{
  "num_hidden_layers": 19,
  "hidden_size": 160,
  "num_attention_heads": 5,
  "num_key_value_heads": 5,
  "head_dim": 32,
  "intermediate_size": 320,
  "vocab_size": 1326,
  "hidden_act": "gelu",
  "norm": "layernorm",
  "norm_place": "pre",
  "norm_eps": 1e-05,
  "positions": "learned",
  "qk_norm": false,
  "attn_scale": 0.177,
  "bias": "none",
  "tie_word_embeddings": false,
  "parallel_block": false,
  "init": "normal",
  "init_std_qkv": 0.0395,
  "init_std_o": 0.0395,
  "init_std_up": 0.0395,
  "init_std_down": 0.0395,
  "optimizer": "adamw",
  "learning_rate": 0.00226,
  "beta1": 0.95,
  "beta2": 0.95,
  "weight_decay": 0.18,
  "lr_head": 0.00694,
  "max_grad_norm": 1.0,
  "warmup_steps": 474,
  "schedule": "wsd",
  "decay_fraction": 0.725,
  "decay_shape": "linear",
  "final_lr_fraction": 0.0,
  "batch_tokens": 16384,
  "max_seq_len": 512,
  "doc_mask": true,
  "train_tokens": 112200000,
  "max_steps": 6849,
  "dataset": "wikipedia_en"
}
MLP neurons of a small language model. Each row is named by its layer, matrix (down: output weights) and neuron, and shows model dimensions 0-159. Each number is 500 + 50 x the weight over its row's rms, rounded and kept within 0 to 999. Numbers have three digits each.
A block is one neuron, or neurons of one layer that tend to fire together. Before each block is what it responds to, as a language model described it from the Wikipedia text at the highest values.

Description: Sentence-opening pronouns and connectives. Subject pronouns starting a new sentence, such as It, He, and the y completing The|y, plus the final pieces of split connectives such as wh|y, How|ever and alth|ough.
L11.down41:513413501528391509569541471476491468464521519561570481497500473511501452568534447494487528590500501453504456546536502589420519542515485455499502418473513545559485499567516502568520546461439554623554489515492393515425475557391449496478488511521540443513549580495544533408494521558520485506520556458529479426425555559555575458460358489501479446373573535461463508547432597456449529500493430451469485497576553500524548529433440443462570550555508407474506540418521478502490632487499576
L11.down68:594471457463431469554406578438477604508523544524634502433456517487624480487472574479556529472483508555519533556488525536466439564406505527534494519492410604432415523471572535557476526531556524434488557440420463576510510467493520470492511484592513433527538586504526470460462541531488453504476442504544528522508440579546569497569456482495422514555468548456507387501411468482478549418357442509525467505544394522488440504500485529621502445469470487458540537525480483506552508490559532
L11.down208:436410514389515568517472571622557491556478531596537553418516438520518556538464486558470493472524458441527492526444417495497512533509496496590375533491469473504499448523482457519530457586532425450573513450469581499402515372502522507521562476549467423524449447566527506515532489460489478471538477493598522579484541560457441516492554509481482528557478563553479594547459542439565485507563531478567512438542478579501516482457527321386418474497517469479451478530517473463568539532519546
L11.down256:480494476498421493600529502457525635445430519486669442467574516543564480511383444519588470476482500429403537488466418553392400461540508507489529460520511613468511460533539505530510455438529550449498513481455450547462568543488482521548510422534468460561516469523458527402513420520556444535534474584494481568483497603485561497554557470561438483459525503486428515500483477505579570519478494477544585505466508488525414504439434491440478550506471546534559423550475514576542541437486582

Description: Word-completing suffixes. Middle or final pieces that finish a word, strongest on "ain" in remained/remaining and adverb "-ly" (remotely, remarkably), also "ind", "ess", and "and" after words.
L7.down11:580485462581479480468514526386518434465509535536492502515439585487628455511362458520442511531412529442487522432516563608505534530592467481475533473513419601521595514561622483495492517423596515523432416552534521461475502512501536465519465478462520538443481513491498530471405525508545589550456502414534536532486612488476484560434420444472411572559596447557539542532470539511421500505485495497530452397482517478439522478502444468492527465550510505508434523480433476496480580426472487
L7.down21:373521438548484464550527489476527395616482554535481580409538544520558442499567493525548453493591409493560442560443503498473431552526566474489518491573528518507540487480481514523387516549470514436583495530432456601593580473506410491501539444501520432472542537477532516559495516508443527518529414622548423503470549445423528542440574544473489483459546449516495530441496517507482470483494539460470468442514517465439432433407491484379510497569529372473442524498495577547511479571530505
L7.down40:522488434492486469451469437472510527428471579539567581469498525471523458560425515479492502474469409422521506537481537616607583424484488449605470533597532424399428494456545531536417497564445541573565435453551487563424452537504451504502481504540456469572567535448528551559452440529487516515480536473524482472425387460481466596534577483484520537521509449546459552483537561495568513543448415542502557478490538419492449491587538457498419491617398407534541492533528515497486493448461501
L7.down103:440550500502461481509599513447415448579456519463414575483527434461533512455453615536458483483461586455542489442477648435515524505526517542458549572533522516513504585448506466501517520562476503526547548489576486544509474492467514513509484552465523547607528457464583474398644421555461438480517504507544476500556540511454495440438447472563463452405454398494585441479533407488469481559506530515469621518537502521547517470530475481459449591515558476476438533479428443510509550464382554
L7.down108:449558499544464518504527483533554439541434492452453578548567493527462500465489595457515520450327523479547453427508527431460413556562440521483481567497549509498469475478508496488516511499443518564582492540545471553492562487438478466537543516369429519412469511374556545517524516462514497473482484546526532527516416567531511419502473554385533556548391562468507466465550397525484624518501448478509490449570502426501414552483511543458488491447497482523460502508469571487562610534467627
L7.down174:430442437500464498445494519519557495480465473505471439629437413531494515506475529532512543415544467476502547527526440523421536516518515455517548585438482490453482476415482524416566431518493542516466504544541595533376479510466592506419488496503603473516549486485530470444568558549422447488594447502500581440427474526519556519568536568391547525480528462586442552510556483402469566477473538541462619419505435509622526552529556484516539512518451487430416489436557436499433508513514539
L7.down207:521544431508503458511451485468476490478419431528525397493505567518444473501421547473463516577528456415491495501480583614519513552531557529522588493507511506594503591482520486516405547477478493477454453448599523483484555403519521579488615463478520608428535463486535416556451496525604516448460492535533463452456481480598582510491516508593490484491579556470536473519416542473557455537480543427472534562443551459454522512460542541434460589487528456402571561402490505600428465513556505
L7.down209:568514474460499523579647534514424532531545498455496488475504435492436527478468507487508537420583555545501527464418543438523512470523490495461422576532606446438573579528480504422507488542578431474452448512546452428476547508550509518511557465466502598461473407540490552568528558484501452465409546391531456476500466531448459540523550593461574546453461456471420441454524526506507500364505550518629513554538484526566484524600500538485552463460515526430556587440530576459550446478507500
L7.down231:522507531614440542496413491436437444462441489490536419571435394471548595572486323432517496487518536530514534481465466466456438464602462433539514535516523506487478564540506561526617578559570537584389577492475474484464429551432502510425534470442483539506471470512457538546551510523558469528430522488441438526478512443517516452518502502592527458443490533544479528563486495390487533442477449505542595539516509493512460519492459518427547466559542525548474476495443514457461495438638540
L7.down233:598491411526482514500581490504550509544551585542466581473430397395597478501482519456462549505415505431542499517546507491497640494521493551477527524448572495502517544518486480477458490539573546546535574615510505502528502510580542493530488488481572418491529537447482467465604447435447553574411448457487531486455533387399472520454593477507432402546470439569480473489538514473555472482492449478511555472421426455544438459509486485549471442563380486509520458478468436515452558501412529
L7.down241:489535506490512558533503470540485517507472523562580512517449501515594411536447552378570438463458559361463533488461525611549537410508559479502536460476525462436474487556511598482417420569554491596442550563464482546529490513495545575456501445579494519516504410491483598454477489510458517446522445508509544540506504341437494394406553510555497436514449443503457510434498494551507480514498608517367518474538565495518550505487462487521543526501423449561462473517429516451494461443548515
L7.down242:541474549427459481529519501523507476540382529541532539494451580519524478519502516487453442508551485428500515639461498426468526609578526452449560569520522476549583521439559546538488424464437528474491497528574478428481509490604499415447462517531537596481486564448571455524572473507448538495426548462570564590408466413501447456518422403484525529515526459481542474441514480528476498478500472485537482565470549490462549436481514591485446390482595445517468490594540478565580406504466597
L7.down263:584465527453479605516399475451619534379542445601457467480481454496494459576518548485544474489520474517546552544516546475407507469578508558523545522506504368507445386555488432557567541445438536477586421464521504489450498459473466445453412467600486465462554576496597515476466503519493498536480438515565585423517502586369465529486509444437513514482454542481539406530434579512554520467543504554497443477570556495449487523457468468490533495525506478495518552431511562526564526519530430
L7.down305:470455511532534521521500406523478455464509550512503585501512477533532470580444465454455442566530605464489531533455474560506513501538490371478572509481468475451464593540553495547502504453517548544490574511541465520448419525481551450486424551541477553533601533500487541507432548487529469431407496458545478485464595482558555531466464369516485465483418511464533446456433498452406460569491428478537581545516439470521479399512576583546507395541506517471511462494544583505503440359521647
L7.down310:502421416501476524489453437528495488521386441430583535572453636537529556464516435462500571543431559553416511447428507508615419580537408439488503458558550515522513575519474505458507495431517498568532533437496503498461471556395536518582506497388500465510581504540555509470527532484458446586420532437503460498453440546520525445502543570506462573415573473468493549478442520496576453552537497465527452529451483482420560508500572499470564460443516500564528549455552480546619449527462504
L7.down316:416486509405487516516490514487489460468415500640417511536497546521573490538434445478462514536483448472577461465494563519545492425487556491460625482442431374530460474458492562520509477425438589482550500439525488536595468464485501462473519447543448544443557613488514468522491449615487503459473450540504505408530484510499622568534424463566497495420568569460521490503438501560569557551529530520529506533475502504436553443436503528472432552565486452491557537450569461501591444499601570

Description: Place-name comma separators. Fires mostly on the comma after a place name in "in X, Y" location phrases, as in Davidson County, Utah and Madrid, he; also on coordinate degree signs and phrase-internal "of" or "to".
L7.down8:454439447511498502558448511538563484534479545552467483468519537402489436513515443506456515481470424483487514501524451368485589464514515471557515457534472576431472507462506493505585573529513581595495615492436501600497520518554551565501628514456576510430484419518508489373474418507403397445557528564461614506483472532577469519498442496523553496540483463542449511469611518469438508520455521475515441492567542585522482494542521412512553393542518537431472439443470572508477520470554450
L7.down22:509595500491486531485531397470582525483493533478486485545534484496483491542527507553475485530538502487523565485520480512503473584450421582586532552467563454562401466515466452389556564509528484517550440426427525575538473483429458432547493471540485498510432564470541461479571503554394531540436501440494479531568473544487503506537444453525459437458470523538503531481478552460444498446510412485369459551455623556507585519500517568493339517463514535585552495375459592445484523567502410
L7.down43:554478507599422459490442536540475430598553429477479528473454456525496410478499489469481462439401557469558482538509526489457495529550508499491431487595522558443525571450458421515458501530570440552496512486495582487512500506464436520562451583416546544522451449509455570465466499451542591519552489483425519489481572533497415481493519484460558553578436636538631533475458426482439510368494468525486518476518519551403484411566505451508534422452624561506473570535532501541574492494458520
L7.down45:517479470503514411366563505486461506451471512495589489572399480497563518492539516442523449484443483494536497501525419535424497478430448519591548479513503524490427537545502621446546492415486480537529596534561445488523428497631496437598525441551505485525423574476572551521506586502518545525537492465596448496551462478500472510536535418562502483464494467513477559478400493419461537490454568510410445438493466499449510418462466560494508575527471666481547459453391501518500497523467549
L7.down56:468540474553490498517520542512453552467380474516561486506490537524422392511582575548565432443533528484502462626448508457564513531460436477417437537458503517536495544496494513520522521494400413443559468562436505459516522518472412478534463481512460555462409486502429489501557541504515516509528563556597459374477586554618463572516577546474481481450467500521413603479443518465421427529535527605472488478453432536443488514493592510466491412552493588502553502567493480492442478588548496
L7.down62:422581525504526484488456537623461515565375470546492596601595523503548494527517486564502461515458421490554521483524568415489628469509498508512510522549656479471465541524532494440497428462455530644458516494540441498513430427540470467581472500469484563432499451473490442455446451487589429500486551518556553533491493412505439447545441514460456541454428525480577428498399457483568492507453540456554481514555534450488443475539462489510546467482494519514485394511537543517511413528460568
L7.down71:454558532430445468407464520468522441360492571425465478483553524471425453580530579488329398494518473509464549460439488520568544528487515510437500495477555486583444526473415505496456502547504465490484499510517475505407538480476592439505454578487509475546520505519469499576561542499562531532564462555478466454486528555452562525500394484505398464490395500597550448503586503531441563547541437458504533496539528533472517542638452400567502586456514499503519458439460454549511498508503562
L7.down79:533541631469573492537542457452423523525483455541513471522553413467542457437543426436449419434494594505503584532455484489484613433537430497542571512447504556568423548543360564472492452502526419578509430453488535508507548471509489418567467526457559524455542560474482569497549463604511551523540498437539570471535604553442582472479411506540396482567507495530516521487513447569444527493492512522503527493543481454465496486505435387602515519456516418507491471458472463423488542472489467
L7.down97:518580441548438587481510467480587454500550554505490486489449461572432433499516496477474510435425541491554545495604528470519498436449578454512447440605516550471456547450423464514473530493585486441427565495511464523546512530456472522521513510401555579430492402456467493484552416565535567549459478518424495511502457579526536537480446499518482418462522544482435491435509499560537603472520471581604492457578548511534476446503534380575538470498579465533427560528425450479616499396489525
L7.down98:419385467505459508453480539439505572639540498603451420493494496455506459534520529466495455553592518574531589499435615460413441496504525526466551491515508490600482471535499490432416517446496472490512448535509531587470578486537435512576554489535555513501498563485489578521591576486471476430533447474457498608552485553429580571463466495534486488469458508461509410527452514526590562493500471557423512474529549481437423450414495509521477501496603416424477495477468502431483585469557434
L7.down118:485463451447422507461532524439360484507516471469477476572479508454488487503553416451482442531565423574530389499448581498502548513511458512560533506466532481554520497531475503423518486454516541473535552495457582466463557493479534476502551565477528363480583519512468514420498628467504420449436425558431519512489569411559417520505552564434533525616429471588583538513593485481413429504470415475500538438502519517516496545591491569510575559570531466510535461598538485492495525465507459
L7.down126:503519378469504548467515505429525462476471511550606500493477534403481432485501466450410488449521482487418504540584559537570484522514535426550524391385487438469475473486472512489509458552560557437555447582457575554502568411551410501482454645427489560480515473538474470524592503514473516514621474568542582402399539510441565513480479469511473523529462497488430533516605489512456563549541520557470451511467547537468556524504500481527500631457484488487539490486498419522448544424524472
L7.down147:458530445509540489469437626459536522520515499513514397439505522433460524510542511473500479464509536499453545557468431479501532525461389495424566485512533504476564473503528577505518553586497429555629577548489564441485527474609442467435594506508564472512530491523611535442506503505496436467617472526455513483538496368476477416489528573365559506482418393423429527529449509532475499571509484430543493523520423526495520522561516389558466488464477588556464508551505506494453555540511453
L7.down187:499482513461391545429474495477512439521454447569436538536495511476571468501555511417423478516553480484489665519513557468472521395490581461513472427506567534498439561561468564513486463519548531442525483537507482586472545417514514485546439508529517545500424561477466589492543539534525554575583445501540512517507539509415617519484473458546389493484490558514457492516496521571371642534479582537465515431479474532435495497369432493535533581433498469512412434510500432517500502452495509
L7.down216:529528458474446504499528472499406626477502413469483417412514418574529542468516496486534509581465426544444413501526497548479555480483449523463404465571564514562532470495524447500567440559493421499453502532498534460483489526482519436418462466479482474462515466485480455494533492384477546514528629578498444461462430564493407556566533463497508535536492509503568497462550517513593513389518572532517496562445441548515475489528470557458454561450463521605541551573608484486567607632497537
L7.down311:498619500529524463452410473518528488568557446579479549500514480467392378534562410403507445529524491375644550499472432452500481504576507522462371445580522470495491513396449486463576572540466550460550579517480434461498470506454491472470546504433499441547473426523509497445442499608516469549525478546454563509549589498484428495501448520424558498418531487559443519569461485482478511511528476534470466443532524444533515551521549401528575523504532489527525515573530518535519472523580430

Description: Clause-boundary commas. Commas ending a clause or introductory phrase mid-sentence, before a new clause or parenthetical, e.g. "However,", "When in doubt,", "as well,".
L5.down19:513541543535561428458451452474449563516515560501500488499575516499413492521536492471475471539511488418405503436468510499491440453481524489518548405423509483611460582506468450515480476473525600455511510462483493577531553488531487655526565552460537415558445471515543547497523507504419471440584501505466469465313499463423510470482524517531435529560532585571422520498489606553546390615490605525502463541515441512592474550463526500436508561447521538479504418512542477546451518522494525

Description: End of name phrase. The token right after a complete proper name or title, such as is, was, a comma or a table pipe, e.g. "Jenner Glacier is", "Kunstmuseum Basel |", "Dwight Robinson,".
L5.down290:406426468503598610460594473565423562439512487469501573435524532494520473507525500524525551418548493454597510618499494490461505516399589416471482481505414499392507532474520549611521495522493486560464475464530548447468438530558494601503440461585496408443522481490428473519456485488486481472463572555562488480564453508521481526498519468508436475492485524541488600546466402533456355552498495578503521519454511458508421508485582481420378497511531511546470572477429546520519540470477459

Description: Coordinating "and" conjunction. The word "and" joining two coordinated items in running prose, as in "organizing and coordinating" or "fragments and at least"; weaker on verb endings like -ed, -ing.
L5.down246:468496434511565457484516606473471567550436435530498502523527632415553542490504463420490429497504451499423445541520508490484375486537481507468586514446496518544454518605489498531566459511557454425516492508488541550531531482551534498524512527522555479513439522482530358487606412453463513438502470518477536560477515442460541402510490455553520500528602584437531508520534433532502508407487440462459535539368463503561545525485562604426548503488517604458485594530565540511435426507448558

Description: Sentence-start subject/copula. Fires on the subject pronoun or main verb that opens a new sentence or clause in encyclopedic prose, e.g. He, It, was after a biography's birth–death dates; also heading words.
L7.down0:463400505481483488508594518525424539597502348510475666491594593483441482481576558473431547494509497434511605475457538426428514506510589433454562415495516389468545482528503494478512497506568506479497474445538451581454511525514508540485469379497513485496506419507515476531531467541489556414605456490483518502565480485478519466452441466531500477413519430566553492560475529548499496455499470526465527421594535490566423564438465496541560493480453497515516443580444540450523588526530537
L7.down30:463488495508507498558514459496529557490473449415538495613582420481512440397513514577402518479397463489515531517462407540508420495489462577540502607411494607545502536558478561458474589481444445382452502476462414522538501477461500533498467547413574561533513499482536535482605537477544516527552485541409560534527475472555514500463499529413523454481447581546444603511496534498493584507522516471464541463555421498457512489516488550493439487411546470478528461459431351538486544543501585
L7.down31:523604492527465497580516546556543441545450482486533516467504421440475450464578542424498520432502494551474578521459471473518553479497560538468472552550516500457578437517562484482559411456498458522512474532445546479569538502503409523532543458427500534478532498530541527575526572417405405501526506567551515417449459456446488474426563512599530527432319523464471477414491444500479590503503537470501549435519472512475476520597481421509616504476552523524453426507512497489562663495488448
L7.down91:471488550421496503516471447500509458490538493469660472417448514521407436446531521536464545456579545533474503530460508507480566481465554478496639523449555364524483497451509468619434478524467517412552523477534505433505448453494608424543439532509534550492589478481569455519551458519518393537526510500491521464445559544381563477473409498467464550535462478532523541387510441473566454513602518485501479491520462507390490480413539592469601515491479504467558511518544518509559576486481486
L7.down121:517522481534473430582479523511548459401578536475549460387551503479481439498493479540455520508546518631451483548493524609583524410510547520546525542626464474514515510496505480472489550390527506518506534509488487482426456523496530470487613370442476440476525408526462547451472515557447500482503495489459501518512483488480394444546606595488499405505515494525406425495475498409472462495484499548497476480470515457389492466439497496498670455474600562522443566583491488464533533480507540
L7.down122:534500511489472574547507563472532407518536497540487477484528522448524594488507577498478506519564484531517512519464464472482556487507467505466518524540488401485522411445523428496611469607517458540511516654460474486543495500483567477359568498462478551559573445533450362472458477596505444568560517450428471498484525479435526517548524461553490494493383391557525436541552557469472538420477482419556497520555571543479511518455443458518570465471619541577514416475533447426497490526574456
L7.down130:460452525468485516458540455485579616420566545487464487540465519554483566511582553476534478493481520567444599451517393424542493448545489541518562480491494517430586552470431530561470472465497498426573559509504355452474491479587504625502506508465527590540415469498513415500527515479551505495475594550580469491504453495568523474498568547501462484523477486494496411435459482424419489630544474523499485483585413460499538499420536447554503515490438486425519589505481492464490459386493588
L7.down170:470495464513508514510502483529543443404521512468505490566452530526509522477390505537535585663411473525587524490456504492459538491482456400516515485524427496502494586538533437498555508608482628525534562508474539489559526470553545477512433482506496577526559596494506539458546605570523536472520488516510539546497501483419496498450433527425466491472272520449487508463493439513557478463515536535476496400512432491556542446446528493578414485520472543454525432414440460518500423490540543
L7.down171:571515524603549493575434546568446511541443459558440477593423453507452377483553491514435500436432498498498538548501493455456526533478535468388524524513531472498521553481524499528547503536532509480499479520460546567540559464513554545534505556495490543401508410405498481481513573527483494579587554506533541540501501484558398505446442421531518399477480464457498525489475415500474424610543546581505560523564522452444559571520559476517472398457472417573465550491368481479519397415498553
L7.down182:486510511419489525497490431461472567544529524484500414470472540467442578548558465524576475560468531603348397479479478478433519613494435529448536484541601513556478605476500468537525453562483425511472442561490432559426413558444515401486555485460492469409505467532457484622472524514458498476480542389445446510521495521501573439524527558507557599465497490497565492579481536424496476530510550623496523536459508472434563463497549551483420502524538531490583521530524469483426461472443535
L7.down198:488448489484486517541610449515480426524503570437700460520528489460448544535531534550511485447487436589501512490542538526474516570470458509581520498535525707585529548478493455491475505458497513439509583478448457565503466550494544450511379502468542520508467499398499410529473463494490523495485502488407469487550419499542473520523543483479466429471537503513489526533410498425457556418457442455546567548455562404510499528473508492555434507471579564535507542442535529439479420416552442
L7.down258:508456473530486509522634467498603407490475511462515506554451526460470532518494572491548420509496533529530548600465497559478527422507543535462537616476525494469488543454542504412598448518486566488593609511570382516632370511506454443476439403540490512543493515514508563462526540436483513608522442529486593492524520461509523511543456386502530482492490520536582603489482497521499479490466455456464539440506497394548498443565405446474561487461455581456490454514493455499440526462448526
L7.down265:418413507527519474528499454488569482422452468579546460438520467556503514478493504491531546496521574423553495558453426460492496503452549459429567519512481509401473555496562463585512475541531562530530604552570562463400438502557549602502509473511481588428503537488493574437499468564475520432495396492505444526526461505566571577500535520619512426497523505436499475466391408485528474490515579554516463536514446488481477495370528431439425436534515618439442573508458562446528511541468521
L7.down306:413466471505394452422532458479473429513553515544665549428435490516501510467498502466488537418456502422458569449480482501475552456538489491581560455499445543440470498511436510602583521503563538461566490575509495543443527519504452452502475420464411490525480509447457571525494540554528564484530505496497467440527443489473585526462480511529503451434466527443425461451544473421394440519562537448510542489526488528576540594573541543582508541488500444611531641545637488505522488476546532
L7.down307:494496450462450467492564516514507527478518535479520499432507444525463552487494419520573463435498540561479491587486388550472521460464423535473519501533637447490528502452434424585540424528462449489462411501512510429573476533516498474449580457559443484483481380468495498536469612501514521639518561586576451519458459513470435537571479534544558487514515406547486484512538569462631483407523544485518441588485521545489499606523495486481500463441470575522548435500466461494557419626473482
L7.down313:359417587510436446496552468465529447488507461535543540521574561406505539517394436415442447471522513513511565473517524474525467479475505486459490591453491532560414603526497401445478509453532539485571561461492537531489485481512519496510524532532438466460462561500498490485482474481456551509548453525567494451526513482565648526496436512591460440503586601427529438575432460522450556552477492492462478529545529486553491479531476492649393529534416485479532502488501507472623474441536603